config.yaml
num_key_value_heads: 12
head_dim: 64
vocab_size: 14164
positions: "rope"
rope_fraction: 1.0
bias: "none"
init_std_o: 0.00249
optimizer: "adam_variant"
weight_decay: 0.0
lr_head: 0.00445
schedule: "wsd"
doc_mask: false
train_tokens: 1163000000
MLP neurons of a small language model. Each row is named by its layer, matrix (gate and up: input weights) and neuron, and shows model dimensions 336-431. Each number is 128 + 32 x the weight over its row's rms, rounded and kept within 0 to 255. Numbers have three digits each. A neuron's up and down rows have the sign that makes its largest values positive.
Before each neuron's rows, "fires after" lists the tokens most often just before its 100 highest values on Wikipedia text that the model never trained on.

fires after: ":", ".", "==", " =="
L9.gate250:103149090111124129105094145090095140113096172064162137166108136104135119078143123099127090116136127186114148072077112072101141150143123141164125102143136113174165145132072096122105113135126152102161102203070064107154148103101112106094124171121154130067165124164132178165159125125186108105
L9.up250:097163144024078079148150130148133132155146105131154148158077124159164188125124180131167117139194113121111133085141129139113098124071094169121139154127146173103085108069064151107153170147111171118075139186120114139090186101116178179149096194148137167197146105136127105064177111140127094131

fires after: " ", ".", ",", "1", " (", "2"
L9.gate1179:115105124171141117052165169118129167131157151131184164122179207091097079130117114165128105140148142091114116135163128157172129180125118184091175134183138173118094085073155146162104170160148091179059103152142153140078171126140096122123179178102119123112083185159080101185155093092094157164
L9.up1179:126152153110164140105146116144105095097165092179098206109145133140142061083098167091125069151101096124087122159141187108126174116133166195116131093214123181144189166122138127115152159155139118115152161117142140132111119079127127181109066138121102171171125149154100074081102067153118065127

fires after: "9", "0", " "
L9.gate1826:078107149074123132120171081162173105089118161187161133088076114092130143145120120169156157112116145147079075109118121082094135169107140160107182109149105143169145162144184184141067156133135141162155146168159139161092132104096157090117106099106122185114139188159170098079101101098126153125
L9.up1826:129095135118085121171144191092143114179114168137149046170214109104100137107111167092080142060184132096148138102115138156165113153130182147097152116170112137135109173152105143096153101104092078172150142145166140082188130123125094137172143142167138113126130075148122112147179097110092139118

fires after: "8", "9", "0"
L9.gate949:181070117132114114158118089094109138149184146130160126057081137160101172130101064113113130126113137178109145193074078125092183176089105100111120078113047135070116114135145158153101154083128118070153090086113115169121127128063074163142174074113162121160138130145114131101126115120103121167
L9.up949:180164138153076172112091127104054122124119141120118071073063111126089201129165168101110096177143119168123084125127113140122127122088101167101129157081210096089083136101109107071137086072128113118116158148137142084147167151166138098177148103096141094174144100138119088122144087155138106207

fires after: "0", "1", "8", "2"
L2.gate867:053113114115152103068172100140129145144138112131126141125135109144125115142119116087094114121149122141094065146091131168192140108134130147100152111189131081060181149141129141147137110158158092160083120151083105120109138112069139073116200078139139056152093126101160101102071118149119139142
L2.up867:159128137097172072124151142119139136177183089139148131164072054163140096102137117165109105171139112070039131140140169169109068108116128180125168105184091129137158124139091085143095142150141091091083102157100097055124164132092158122128065103119153077160068130110080135119056154158119061155

fires after: "1", "0", "7", "6", "8"
L9.gate1735:171111105142165171149100137123118195126133148093135094164157145126154105135138135149152126112151141149105130131122122097130165143104084150132188137113071077165088079182069104130200075186111144107113154108116102133150116179159115163144165120114110100092175136063119100137151097084172156112
L9.up1735:127128119189102132096096167145181086104157104121102156115139083125148099135124098189164178182128072120163162105131136193115175124131094145168178120105118164108125116161179124099139139136149181099131080078161145179134170150158150163139171135163126094083061089127097138084164168149131125115

fires after: "0", "5", ".", " htt", " o", "7"
L2.gate1242:163170110080150174172092161076121140104134135087106162054124075112144139111141190084145094108069138092119088095161133111128118112157118082105129094107108120164142079138215161133069176100121092124093149105151160131094135076113077117139065105171147115152171142158103118150086138139164143140
L2.up1242:096164094145116093110199132151099110113118173120145143129109164155069109134090145050082105106126184186128124144146194145129108154143087122122112155081180153160114136170150117093120147103105085116082124130131101063120125119129171135164159168099084063110104061145150111184103122160138167104

fires after: " ", "–", "-", "0", ":", "St"
L9.gate455:136101160192118068131142155144092138197096167111167100128137139068079089134135114153096118076114152104156124070121094150167135123151085059097093092147139158187130117120184135093172076149121110142114129116137113107083070161116119095071117135123091174125125083139127079117074120134132159132
L9.up455:160137165095167177081097188150178163100172142147142127160178084104182176146140134166172119086137113099101097158128165126109156162147154165092149183083153104178139126182102113156171110067145159153165113110094127058119134134238153097166119112165112076123092140148155079111190127143099174120

fires after: "0", "9", "3", "1", "4"
L2.gate1321:088155189077068092132111119168116163116125110138148101174151101129127058142157083090119151163111103155150112135149160172125167126120145101137108174153100114167112093136115214143107187160156141154131091116110162154075144144124137087089153105148130177148175097087146101113161129185093088168
L2.up1321:090114082163126082158103148134175136157139073102098146123107134137147131084124161145132114112115072124070163154126131153147087143130123112162130062117134154131087101167178146053112126132132141125143109152109100121048156118162163128121060121103133091144076108120091113150128166138173127114

fires after: " (", "2", " ", ":", ","
L9.gate80:102100144101120115143057154103105178102108090106089090135101128131127098081107125086123144118117158094145134078171127173101107134111119125107114082098126151154118161131173086072117167142126111104083187188123112155117137126119056201089192132142156158106110113068136107154108109097199169074
L9.up80:183118174125153104078128162132119134144082112166150129096083145128107175149152167061125112115110132076129149147111130181110156079124169105103126180130190193142171091148144120113139086144176135127189118111176144139160129083147084094170133082144131095070127112104083133112078137083131071143

fires after: "0", " a", "M"
L2.gate55:221119041195202137095095159109102161088188126078135154095095108123121144137139206144153142116110103118161125140115097136054125110131177117141097093106049177151168162118175131140110124121161108106109110100109081142168111112116102122159133180090145092154161107092175118115115109092099167073
L2.up55:149058119078169134109123178084098095130095179137130104135121070158112147152113117111163129153138151084140118165105187139211104141167122127173120088126158106082132067152078070074198101128124120130098122112183134134182129185152141132153103151132074068141165147097081134135127106142145123155

fires after: "3", "5", "2", "8", "4", "6"
L2.gate1018:155085117110109118112100131136179173113139092110184118104069123136105157146154082116163116117149151155117145142142141138152135114159190085111154141169157098096132095083195110089092158145121113149119113081164177080097120093070105168130127069096119109087128106104099129150155090159134181143
L2.up1018:083192151148087131138139108109090104151114156170127112132146227157090093078120125091128074126128191177103132134147124188086175138115087075093160102144142160143125093103147106146107121183154126135126189137092097124079106086191149101154126159117150162161142112168154141140153173137160106096

fires after: "-", " \"", " (", "p"
L2.gate1941:145128129103084081115198118072217139105141060141099112084124119090185092070110178083150098115166137099145156089098099202160084153144093111140079078165086122157170142144148124115152141120134149186116166076126136150141164106073110124118185145167125121152175183185101123118089193105116126119
L2.up1941:158151146133142114183158112170184180156140171117088139181102090149068114150142120173105086164135178118112129130131136115132154080153161123095093164136094154098123163153196119091100109100145135146118119080139105110109104128140075142109180097173144131116141084114140165066125154153168085132

fires after: "0", ",", " as", " \"", " "
L2.gate1127:125168128171193121109114160119202097097168086140117200147113097115156148145183082184165113080164145170070105146124172135181159080101092123102121095102120130136108117094187128154105208156087064129141144155128168172099139152114194150151042132108132087128130101126154157175145149166090118195
L2.up1127:137134151140151172151147142104166133140081144064135080164123122132154133103109087187146112164153113154141134143103115130144096111109121136154171096101103153186137060207161075077101099096114135110142157075126164087155119124168145127195119162108125092114099172161153124137195116134078075101

fires after: ",", " is", " was", " Country", ";", " ("
L2.gate472:116078150191158162183150112089097150151085137085092118120175137133091104167183168077140150121131157129114086066175148181107104088136112100093126113189112169167109147135127119110097128091149133107085114139119134147133110113095094162128113140121139125118103079132143163134143145165137112154
L2.up472:121120099057102130137171116108135170096111113173077181119180151134114101142134108113149172169149152118158097155114106097158109164161174125123168127149150151106136130162151113076086104111115168147153136136120105166128155137079166162147070113087122119178155097153122124138122202163121145177

fires after: ".", " ", " (", "1"
L9.gate969:072121091094187103091120127106077137114160103069097151147132128089129162119119164143136112135181057046057131127106120129142192102072158069202168132146082150103087093125125157167106136086149157105156146125117126134147117156129164168175101153176121140098202103120091094125068111125120101116
L9.up969:113174162113167157132101137111166142146077083145117105158164052090186089151134113075170075163152129066100073074106122083095110119139082150127134098118124132086126124100139152142169094156085145117109137139129104043092092115190144108154176140113152096150107084169110106153158184112120153141

fires after: " ", "2", "1", "St"
L9.gate184:173105117090072097128127137130172096146064145135131070146137084145154140197137093177100099091175088077156093104093138147107153166146100140092108120169087157155189059139135114135079117099119151149079148139095104092060174099120146135057166094123176074180078134147085142120137161107114100155
L9.up184:075218095159186150097107131146162142197160094153113141121126113084152093096122151094099073094144126155124125091165178162097064142130080100158134077163165103142174101084136103160088112156133140085165113165065163154131093134170151144090160160093185107093135150165096117129103137083129164115

fires after: ",", "),", "."
L2.gate398:134184103124123144155112082069095148101126097071126132166096171148147145109087167135084094166176097144121101129135145121152121200109155072085168144208125117142148099090147125159136153109119125123136103076105084153189155164106159099164142172118140134071153168177159144127164112096079138093
L2.up398:103159143097106187092189154145056183124085158185102107127141144114027127148097118157126088079191135173089136141177114188132165120097134088141197156154135162137120143176147095190131057149159177153073185076111172117101153141120091121139162054048077162132116148151137129078114179077140107127

fires after: ",", ".", " and", " B", "\n"
L2.gate1078:089180126196118161105104101132174133151104134037130175099100108168102147140073113133105117142139171093176168128160152172092091172105073114197159080120106141085118140107180192175132110078088123109132148108165157145170144100166070080137153182144136112116138155166139085150112149093130093097
L2.up1078:160145099100084189104143118093199126138114131144126145170128170080137138098137151129126164087099157116119090133167087140163066091184169122139081117180052082118066120151161162144144108126161161143106119092115101134165140166089120094136131091152143138175082114122192100129051119149176103097

fires after: ".", "\n", " that"
L2.gate662:084080176148101092117127134112174163111119149146126145141100143110145096100145141118109167092189141172135169142105097095142145140167107081136139048172066124179111067138115090075101133137167110130114102174113096106106090184087174161210127179102095188060145162127159128136148148141058138145
L2.up662:150089128153148149202160080055060147111203131088097139125124083139102102148150159105124174099184094135114145099093131190089155133092106076141099090133082081136132092181178138180120155101134136070132168129167174160168126085159175147106158094211086154073132105140123146142163176140172090106

fires after: "1", "3", "7", "9", "2", "5"
L2.gate1091:082153129072143103169138118122133139124142140137181112111127156157166196147119093116097082132136160142125099189173108157109116113100118119096200111180160115122092122188112170141067070146132139155159096094155078137091175089120124135107179134051097124115092068086159164094166153157123093127
L2.up1091:127125115127084077181091141077181154129065170133161148146119118115096173146178101118085094177110140140087164142118147131088111113127102129137176164115157164088148120137117141091152130113118069187132162131079165126036075085132128111083147134054170158078155135142143097117103135196115108167

fires after: ".", ",", "″", " the", " where", " The"
L2.gate488:170094101148164153096083195117102103131053113094141092141100182099125158158070078107148111156198114131123117169148148100095089153121081070158091135185199159127112100112138130147169129121169159153150131139102092172125160211144096097140191145124089126119173123141086164141144088135096099086
L2.up488:095157130111102117127144083145107154139159133121148161099111130157150128154169096092151108132069124093095102169161076183142114144137105151076160093111169200134133090093141131134146104111128105154120151119115100198165151112130141173101108147097126120077138090153177079118116123134177116084

fires after: ")", " was", " is", " an", " a", " He"
L2.gate1123:108085100157128142116170134108099140165092139121177121120134154138114189092128170123088121148089142163118106168135117144172092089115117156093175196178171145159158058100109099118133105110159156087188143131098067173126094081096193124143145123101153133166116139102161152174124112160068091173
L2.up1123:150110130098158115166150174098099076113098094180139162083174107142138097176099129092162075132124151107086094100075097130146150161087104132116128083104092115134158130153101150130073114074103105110130144111164075182178157151199075054091175158090123059112155149147067096109152131082093198137

fires after: ".", "\n"
L2.gate134:200099070149118198131118064161079151103166189111087098106073170155173145169120113093164116149188105112068168086133077158090187113100158135138140085131124105140127133147167081165126127148141153091131107146164128133136153167102178194068086156180153141093082113125175119116140132147065125098
L2.up134:104161160080101128159146170089119106102139123113118144165163148097126104193132108143196162150085106140067129140162139128118117140126117133138123129143089106163097133101185172105138160094126141158171172126114138156125170125077169144117059203073129087135142152165125136106073168161113113140

fires after: "3", "2", "1", "4", "6", "0"
L2.gate1740:116122171076138142125132048104133062098106120160071131167102146103129151144076116134108133114097171083129103181142168152149168139116173123090163132124139117095103098114136137094153138092144114120134092121140103141119124050071155151136183105170179170126113177133129111107138109133174107183
L2.up1740:075114161112127081116127113107203144093100128188157143106141079125147174115139158124117102142153126156164113144148123115150070105129111141115116117145080144200196114125147088129089101129192182145139146164138151121088110147126118147104102075138061117086142140134136138134104105129179111109

fires after: " ", " |", "7", "1", "2"
L9.gate441:153140120121090181081057131128106160089098065127158144129167112124094187181180086102089175087114173121066083103140126147147063070097161120147150086143152097132049192120137128154076148094183187138104121058101139133199130128151125101090115132117121079085150093125204116087036105097183066123
L9.up441:123150153180152117151126094165155149130188115129099099180206137158180089114067109108126164136119108146122118093132167183131135116120112082108168119165145139121094086066166129141129135170133114239140165132115136128109167209132107143160165145113110081172097083161139120136094116131115102155

fires after: "or", "\n", " Dark", " J", "–", "|"
L9.gate1496:140136149145105121173181183093095072139136189111130113105109153083153099154218111130115083067078103105137143115073087150173120162090085154085095115200117147179163175090097130103204129103091122194127144133158129125101098160100083163108144122166108138121091118185166081203125077127156145111
L9.up1496:090116178148123099117147166153119085172128155106136107081117093119160067122141178168092110145183184150150167173112110180162158109136149144149147106096160142170141139157168097127111040144086165147110151101095093105123094149110122094084113165135131102118100119192110139117114157166076146147

fires after: "1", "\n", "2"
L9.gate774:080143188116122144084109109097126114106123192128080147174112167106143106147139155141138090142158117127163173155138100090119131137189065204142138086164135143086095122100128155127153154114116131117089141129171123129145174176154109125150183119121108092178152134147133107120124068129180168121
L9.up774:077149132185106113113136151172113134113126162130179135086111142127108107177157152156111128147098099147116140145131158148089143157138157140106182093122164156175134117126096161154143084117089107190133120117128160156195102197181185105165097114152136124105211114088163133068158167146096127132

fires after: ",", " Z", " Lem", " V", " due", " B"
L2.gate31:092119074183081136147098105191189111087117082141089132130099124108099177146104132153137111112156116105085076086115081145135112165102108175140095117148065114123077134169141134153107180103135101073131118162146091108140110171161116130139123149049089115055160118122154104100130088106153114157
L2.up31:120138136096143139161122149156152141179112069142072139120157185172133128136100137104091189093125156059149096157145089122170083118107087151122106140151163042116102136120123128138168127090170130159096124123116146143097124118158126110054141118089097118133141179088101163082055110163154109089

fires after: " ", "\n", " S"
L9.gate904:167163139120144130167157147132113147087103079090153152133119108168092155162163128122200130081120159143111102134150133102115134178133086113120114083137210126115118124107137080115117147166169134159121167095083114168167162196128148093173052138121074135053087110164136163144151130122172122186
L9.up904:127144129127125066081195196157138140149112127107081119116102097089167131154138118141059121097135143157159112204093153180139098165149121122139134087077077070142076121110164092090147093143091110164096089094081110141162077152170150138158091085116127102206150136121109101087091093124131155188

fires after: "1", " ", "9", "–"
L9.gate1294:171136102085135155170181118095133119103136164076153152128171139102164143113091115095113150151084098114137093074108176127144141041146154111108159142118180128167149178123152103172106165151112147113156124121123108156101122100138163092121184121138116122073143162089128148163101164120124166174
L9.up1294:124145143079129169084137166156202110114139111088070139170079143122117168151163165191128117103129138130214129018096154148155125100103133190131155162172145142158072115123129089124088163128148136111141130085103160127098144136055162119164162187117121119124117169126141090075161143193131115153

fires after: "0", "–", "s", "9", " \""
L9.gate797:090148073127160097092109121116146131066139135172076144140106115091206107120168159105079121161109158167081156098121162160088139139126153120140177080113113138138170074156145190072151157083124084133095117111137117091113085129149082086081123116171065145160171151135145118170106087151170149186
L9.up797:155084159087178109095101106130160168108100109067172150117097095107207153166095070092150086170139055100141131074127157091104097116100140121183076065130173174080094141117147137157096148118111085134143138109135104162101155149180086120123125127123141172196128120133131127177132185123103146135

fires after: "\n", "."
L9.gate1751:142143089107125106109093151126156157100071103079129132130127155164158099121158210132117060091135106063103129113058111089065123173133153131153136142097129169097153170108114183133086155144170164089110144135106113149099166110077135139127101136138118110129092146159126113163194137124082110167
L9.up1751:177111141104087077128120086145116111139075110118102125093123202120161142126199116142154171125150103153083097155161122127094148130105126105146105150144135143146204131117080092095077124084077117101147104140132127179085135091152146126178066136114055149143095140104128124151206183144114087163

fires after: ",", ".", " but", " The", " the", "2"
L9.gate1719:117122115175059096122178142107090092113126148151124148145105097172103126107124113138157132163089132082151105164108144114121103141140133137101099095164122117118113088090117091126179150128131122104093112106155138092112133082188134140087132127090120055108187081177142103066100188161106086081
L9.up1719:101186097139145102151102111142094107107084169148102126186168180136157066171093105102090127102127141095183120112143092104191115108165134133121145128194141149115132109158133151134144144093139084140140105158097144161118126154184104161167152171112142132142145143099181107129138164101177072146

fires after: ",", " C", " which", " N"
L2.gate1026:070127111090095096120097091170115163090111092077080101150166151141154126141172096144108154091158195093145074088139127161134086100122138078104176117144131164098130159157113168123143141090148116115090061114184135193150148171091116154121037146170133087121091168114157136096067102073171128117
L2.up1026:064091149090116152128188133147115136150121172126137101092074076126105108120087130173115099190123138098137121071114184171102179106142060097122134177106169132102154120135145124116102076129135112154143159132177030099181106150117136123096079122117122153131118108136104107142085139099177116101

fires after: "1", "2", "7", "0", "3", "8"
L2.gate1370:066128058124059145174130139146095175146094107141095070140144138106073142146171175131089084137123157148105106117128152136169141109118145089130125181188121119132145125117139106113122174135099092142102128168112149130132123108075157083117129088135093167155134161100063130116105112089055098129
L2.up1370:103144107119115073154104121145110149128170123162131105114107133120207122144165089128138105135144102164067082094131118175128176143153154106077154110121115179126107115140134110137167109164118155087130079139064151082145120155103132076160198115169151132176126097088090163166152145083076147141

fires after: "2", "0", "9", "."
L9.gate1229:117169106147102108127159128083127144163104146126090080106085192096136183084184125100080091140166092151082090152097090127104190112096131088065118091143090138084171197161151083105155089175136085100145164114085131146075139068135099119183122190122098142056189082133090133108094069166162122138
L9.up1229:155158160135057097078132062111104132133147132046122146118079110106107116148116133081173127145088093194093112154196094065165093108155100127125170093122174107087157156050197177165125177134082138156168162177195088156128133106066144123150170109110082101128083162150114130115058102081170150102

fires after: ",", "9", " are", ")", " is"
L2.gate1706:100064130176131158072167108097137131097090144131137105094134085161107113083148172118100118104080140179137093141073101101075077107181157105152170128134146136180120102197140188114119157114109150064092134166137154111113136130109095152144161132158115147150143204131111104116101135142087187140
L2.up1706:094118083143102170085155088144096105143097151156141162085138115061084162153185172100134090087129195097118190163154104151137152132111104079168078119125145069122190071112182154130120163109166088134118181157128171127131166161148172176107131128074152156154081183140186158138117108114186096131

fires after: " ", "1", "0", "2", ":", " No"
L9.gate1646:115133144163162107076165180116188082077163103082130162117163163116175167164139123105116125150134167115152141122174145104102115101108158099194160075125126106138113109099098117091079105146092177145110072120070075084165157153126104126160113105110103141163179127141159144129110165135076167147
L9.up1646:156136123116174131083089130161129101152159112153113133122143159103132128152144101158180164161147069124082153107042144122107143113128114135069158094143067168079066173127160141107148075127084075108113125118148117087128186158162167092165094145128099137142079103150135146115144108158157138116

fires after: " |", " the", " m", " The", "M"
L2.gate902:139144097142144068173125127109156126115152134074146170137091126147107170131083102091135158105156151117165172125135127126027094119188138109066121132081073154094173169162165166125162073136115100148169124172116117156130135075109102115083131125145136128097184069163120079121092105176145106135
L2.up902:118136201163143136131154096128140118046117143112146079088128170131152096171102120138141128124139106116108089152183086189138125131193140126137080135160086092164141099076164118092096113148129131134046153098225112107104156127179126103044084129129063125097131131123119117160144084167096156165

fires after: " ", " (", "1", "===", "\n"
L9.gate2039:091132107111144111127159138141114143113091124134138152139087154144109121104060164155088109153171133120087129103119149144113118097102110209085155066130149121058108068148154120173066132140122139129151157146129121133156139134078162149129108163141132074092126150153092097100094113184168092063
L9.up2039:117097148176121167180123128195118112095126152171104098092085100100171136130135188177113140162102175173075111127161124149157120128169136139131109110116104129160104142151138149147186138065143132120134086157134134171162152146150051095117136154130084106193144104127125118129177079179177086205

fires after: "\n", "|", " (°", ".", " length", " P"
L2.gate1672:104113152060175149099142135100166080168102131107097156097123105107105147180111169085089070082144144117095187116083139113113167101153092105112129096192102141095109109083092139075154089130112117120161157100075102149086125105130120089131054078113124102080183127086125132094135157131180176172
L2.up1672:075164192113136097172087141102135075134137132133148076103097108147167162170162159146124115090178076155105083109174117130090148134097081164176150087110046106111141154137138135110122168154105079102133153140133134139150170152089157076080069175124149110117095081084115150078114185159143096145

fires after: " ", ".", "3"
L9.gate85:151167185158143127100143179167112157105123133108144127118170088091179161082134177093102126170121152144186177125122132124070140127115117146093108078151128150154171114187133116133087149140096075147158130120061097111149124120151126082126122190178180088110100205160110096136190127109164176161
L9.up85:137172113073092129089080148098163044182103106172098105109137099103157128139126087127070102129152175112167088143183162151106093092115104122128123126149115130101142159118121059104099044110151152132089128070057097152107148122110043141136165095130154115111110108088124157148094115170116103110

fires after: " ", "0", "–", "-", "|"
L9.gate128:138184168109145141142057161184120122108123176148152174147077176113133117114174161109140112168133156172164157105113119067146109192137154128116114070147186094138164147187136108124105088109121119106150150083170045097113143170145099181081180080197092154161156077116147135163095142209079133129
L9.up128:097126139172095112122158201067109161108140158186097149103181158097155090111173189173095151106186068152121144146071140120173152113147115096089091166146068125145130171118174146145158146114126117093108135085143125101137155114093122132148100142133115150121173103161143091148132175093242106147

fires after: "|", "1", "0", ";", " |", ","
L9.gate983:142125158155140132103113106147125154122143074138203122137160098111138074114172123128169098168110101158155119126118062050093115204149085138128141133117112177113192115139117202166127063137148084107120129109130144098108154162177103173119093069200075059120121139137143112130128172105139101163
L9.up983:090119121103118078101083102123115154081132087090113141113145053100108062147152169133058185141130055161162157068116113133157145150125072145189115149129099123151136107137097092122119126149129182142120171105083071124086106107090138143158105097206130177155156108085137130130142155099113107122

fires after: " ", "9", "0", " (", "."
L9.gate1293:142150106185135091097145101061095116115063126152163121065143170091062124127084086110128120112158130155109115123144137121111116123143148171086117126121124108107197138096101149149147166099118123103177167146144084124147089085083078172125154126183126148160081130195141113126148178153136115184
L9.up1293:109132168138079115174182135132089121095096129101143100142104150120099153156148185128136122078163124193088178157175150092115099100135116069112127118162102062182165148153137079120114126090141125060190168095123096076106129168136097091181075118128113120154090094137095100136115152143099122139

fires after: "\n", "2", "4", "6", " Moscow"
L9.gate2006:174149119053208150139109192128084153152117173129116077131141115115113160178161097128123149146123123141127090099093134122104136107154123069091124119144177157101120078155187111161139101177161150179114210098093091082137096100112114155129127066140175181096118123091106133119133163188166170122
L9.up2006:090122124121122158189195116102075142132141120170127188061109081088088103156081114128184148090127163150117136176135133172118147188077123067174126099101056130133160097099116108126116191084117094116164183103069200124156131137108149101127184154142111113128088166170102094157140155183148144133

fires after: " the", " The", ",", "The"
L2.gate1186:129167158074110135114102117129077117080151108090186150085061156143206180160122098136119200131141143155173149183066168167109152097068183143140140083135140123174132090138094120102157107160136103132157127102108090066144059084102125105134096105120157133092087103140127101077091117161114109174
L2.up1186:100151111160150139155138161145144098067139107079067112106138084155156132154174130073083124161046139162141094119101122208139171118131087138179156107133142128186064145162104157089164115207095114121098184169129146079125100120099099068114128133175159090144151176159167112092144073124072142170

fires after: ":", " |", " the", "°"
L2.gate1620:062110078140186159107095092163158134099169082088169180134121086103117132135146127144126152139075109076107194122128137105088187154100145153107127146164120123062143198138165086087085114145148091102090086163149117196162130082140165110105124203125139104085101140150144073194111111093087155109
L2.up1620:161176178132163162126125147161122096076214086145074127118173089191182135153126115128129086178163103132171108072140147154144076084134118162155128084163144100166199162080137115102103126167152137063121116108159075150201069189168064122133121143171066138154150156133163080112089137107115142086

fires after: "born", "5", "2", "6", "4", "3"
L9.gate765:114203159089148142120105139185106090134177149097152118124095154087120152135171150123162112144143179157150101095100110093092126089112151131178094101129120118075107140100159140115173116178150166127102109107118111126111169139142165132073126074120115099155098124112171106101101116127145135104
L9.up765:098098163150081082151150104146111165082102069155134143142089121076123146154152126149163120148100170121146097169173130158170108101128206137172169107148138136145122062164124119114163173125178131148137114057149179175099147117074176118151092101074121134163102172104099152131121051046136096097

fires after: "\n", "|", " |", " September"
L9.gate5:135084091121064140162140093092148141169096113162108160134079109112170126166096137132150130141147114133142154185146080207137135149182176127080190121205171103107121127122108108104197075105169125149104133093119126063079136104095111172083081161138125137082134112160113111070164129176132127086
L9.up5:052133102127156128139142171074101207099157136120167097166202154088081121155159101112120165134191113117081085183118094118121103099108097124121114196156140171125103053155095142134154135086159095109126110071081114122076098108107156122139149132118173179094158108192168133108137131154157168153

fires after: " the", "1", " ", "2"
L2.gate760:133117108142165074060090178083156102157074129156140089175135110100105096107181138090150141104105173079064103093087101112099113089170125119062148105175115145180090142082120126120136150147115156125136183120153146161139136128064161113158145113150152126159116102141108123092122152070115075172
L2.up760:109098105203074160145113101144100142164084189151167150094160140153146150116123166154173106165084117170119195163167130162165141162061168114075161080095127163122082099099108130114139095146092128173152097112157126090159122101049130088144100126090111123098103151151101102087126085137086051181

fires after: " "
L9.gate1226:123097090172119129103143107113169119085149126167147075137065067089113089104130090128087099125149077149142046162149114103165155163110134175065139066171125116116112161081153155159156155093138145085146105143103197120104088124094126118138145131123114091126120167099168167160149100184065141129
L9.up1226:117140185165128118125128136155116155100155100162156099159141137044148184101124158093129089069078125069088131176054122171122170147164124133123154102147129167101097166102180126098152124078126183084068151171183156193177092122088121104106192117097086170136137061103099171122187070116134175141

fires after: " ", " ("
L9.gate1065:080095185161161157127163143089141098155183150087106125101142186144161123121139155172141144137161103173104151137097145213105101156158106155131142110028192189163165115112163120144128156127092104154129179121156117170137137120112126165161088105115072145090089126160154152121112066107123154145
L9.up1065:100141128178153130149181163169171171143129136129079141118174114162143198064077153193154132126106104164195118165140119143045097132112146149152132093158145154157098113087148159156156100086135157154138150097150107188081146118088151184062188125157165145062153084114119183080143121148106111170

fires after: "7", "6", "9", "8", "-", "3"
L9.gate491:152151170113132149113152126116124117110105099148132142159145165140155143066098127167150169069080140161175137162127095140111119180161109107087127119105144111137070058111183131188145078112104076101116181162091134115110163155109136141097128194126118172089103114170121098049131132167127144121
L9.up491:084131171119101137119107061182145176151099170154110177116113137080164163116135119222221186141130191141174130133160126122117131162145106121101115116145189150105189104172132096071087198166126086143132112096175180168140161161122146074105109118131151150139089106089141120161097072108116081119

fires after: " =", ")", " one", ",", " was"
L2.gate973:066088075179139140073102092161080152124145160114088113160182167118122171147178133090105114161142110120068163100153144087082092096097125165179148163146110124050121140165125126082120189113126124129131157115194095168139158095099086130115168128090136099132102119143132161112129119131100158134
L2.up973:058149078108165084123191131135098147154132162162126176133167112107121107125129113068115052091131170107174054134134126094138153165170162119153116191147126132175125109167111158135050145117149129107124098191171188134115162081164149123103106108086117093154156149116097078192122128108114089113

fires after: " the", " The"
L2.gate1573:123098151159138070086153153081111114133176114156095130148161102102134146159185107153129093084117163103169151178106089086140158104133160114146121132158125166137134142148104083113145106169106153119136126108162146180117109102128181108149101170111185080175155099121181161150106154099084116076
L2.up1573:194132117129109146122106072106104091096107084179100111133078137103103095084137153111189155146077172194181083158189121070072081150129161129163194113086117109184165114131122130098110134109160091111138187097109086177156133194116124149124102120125136084119084126094106114089124144187163098123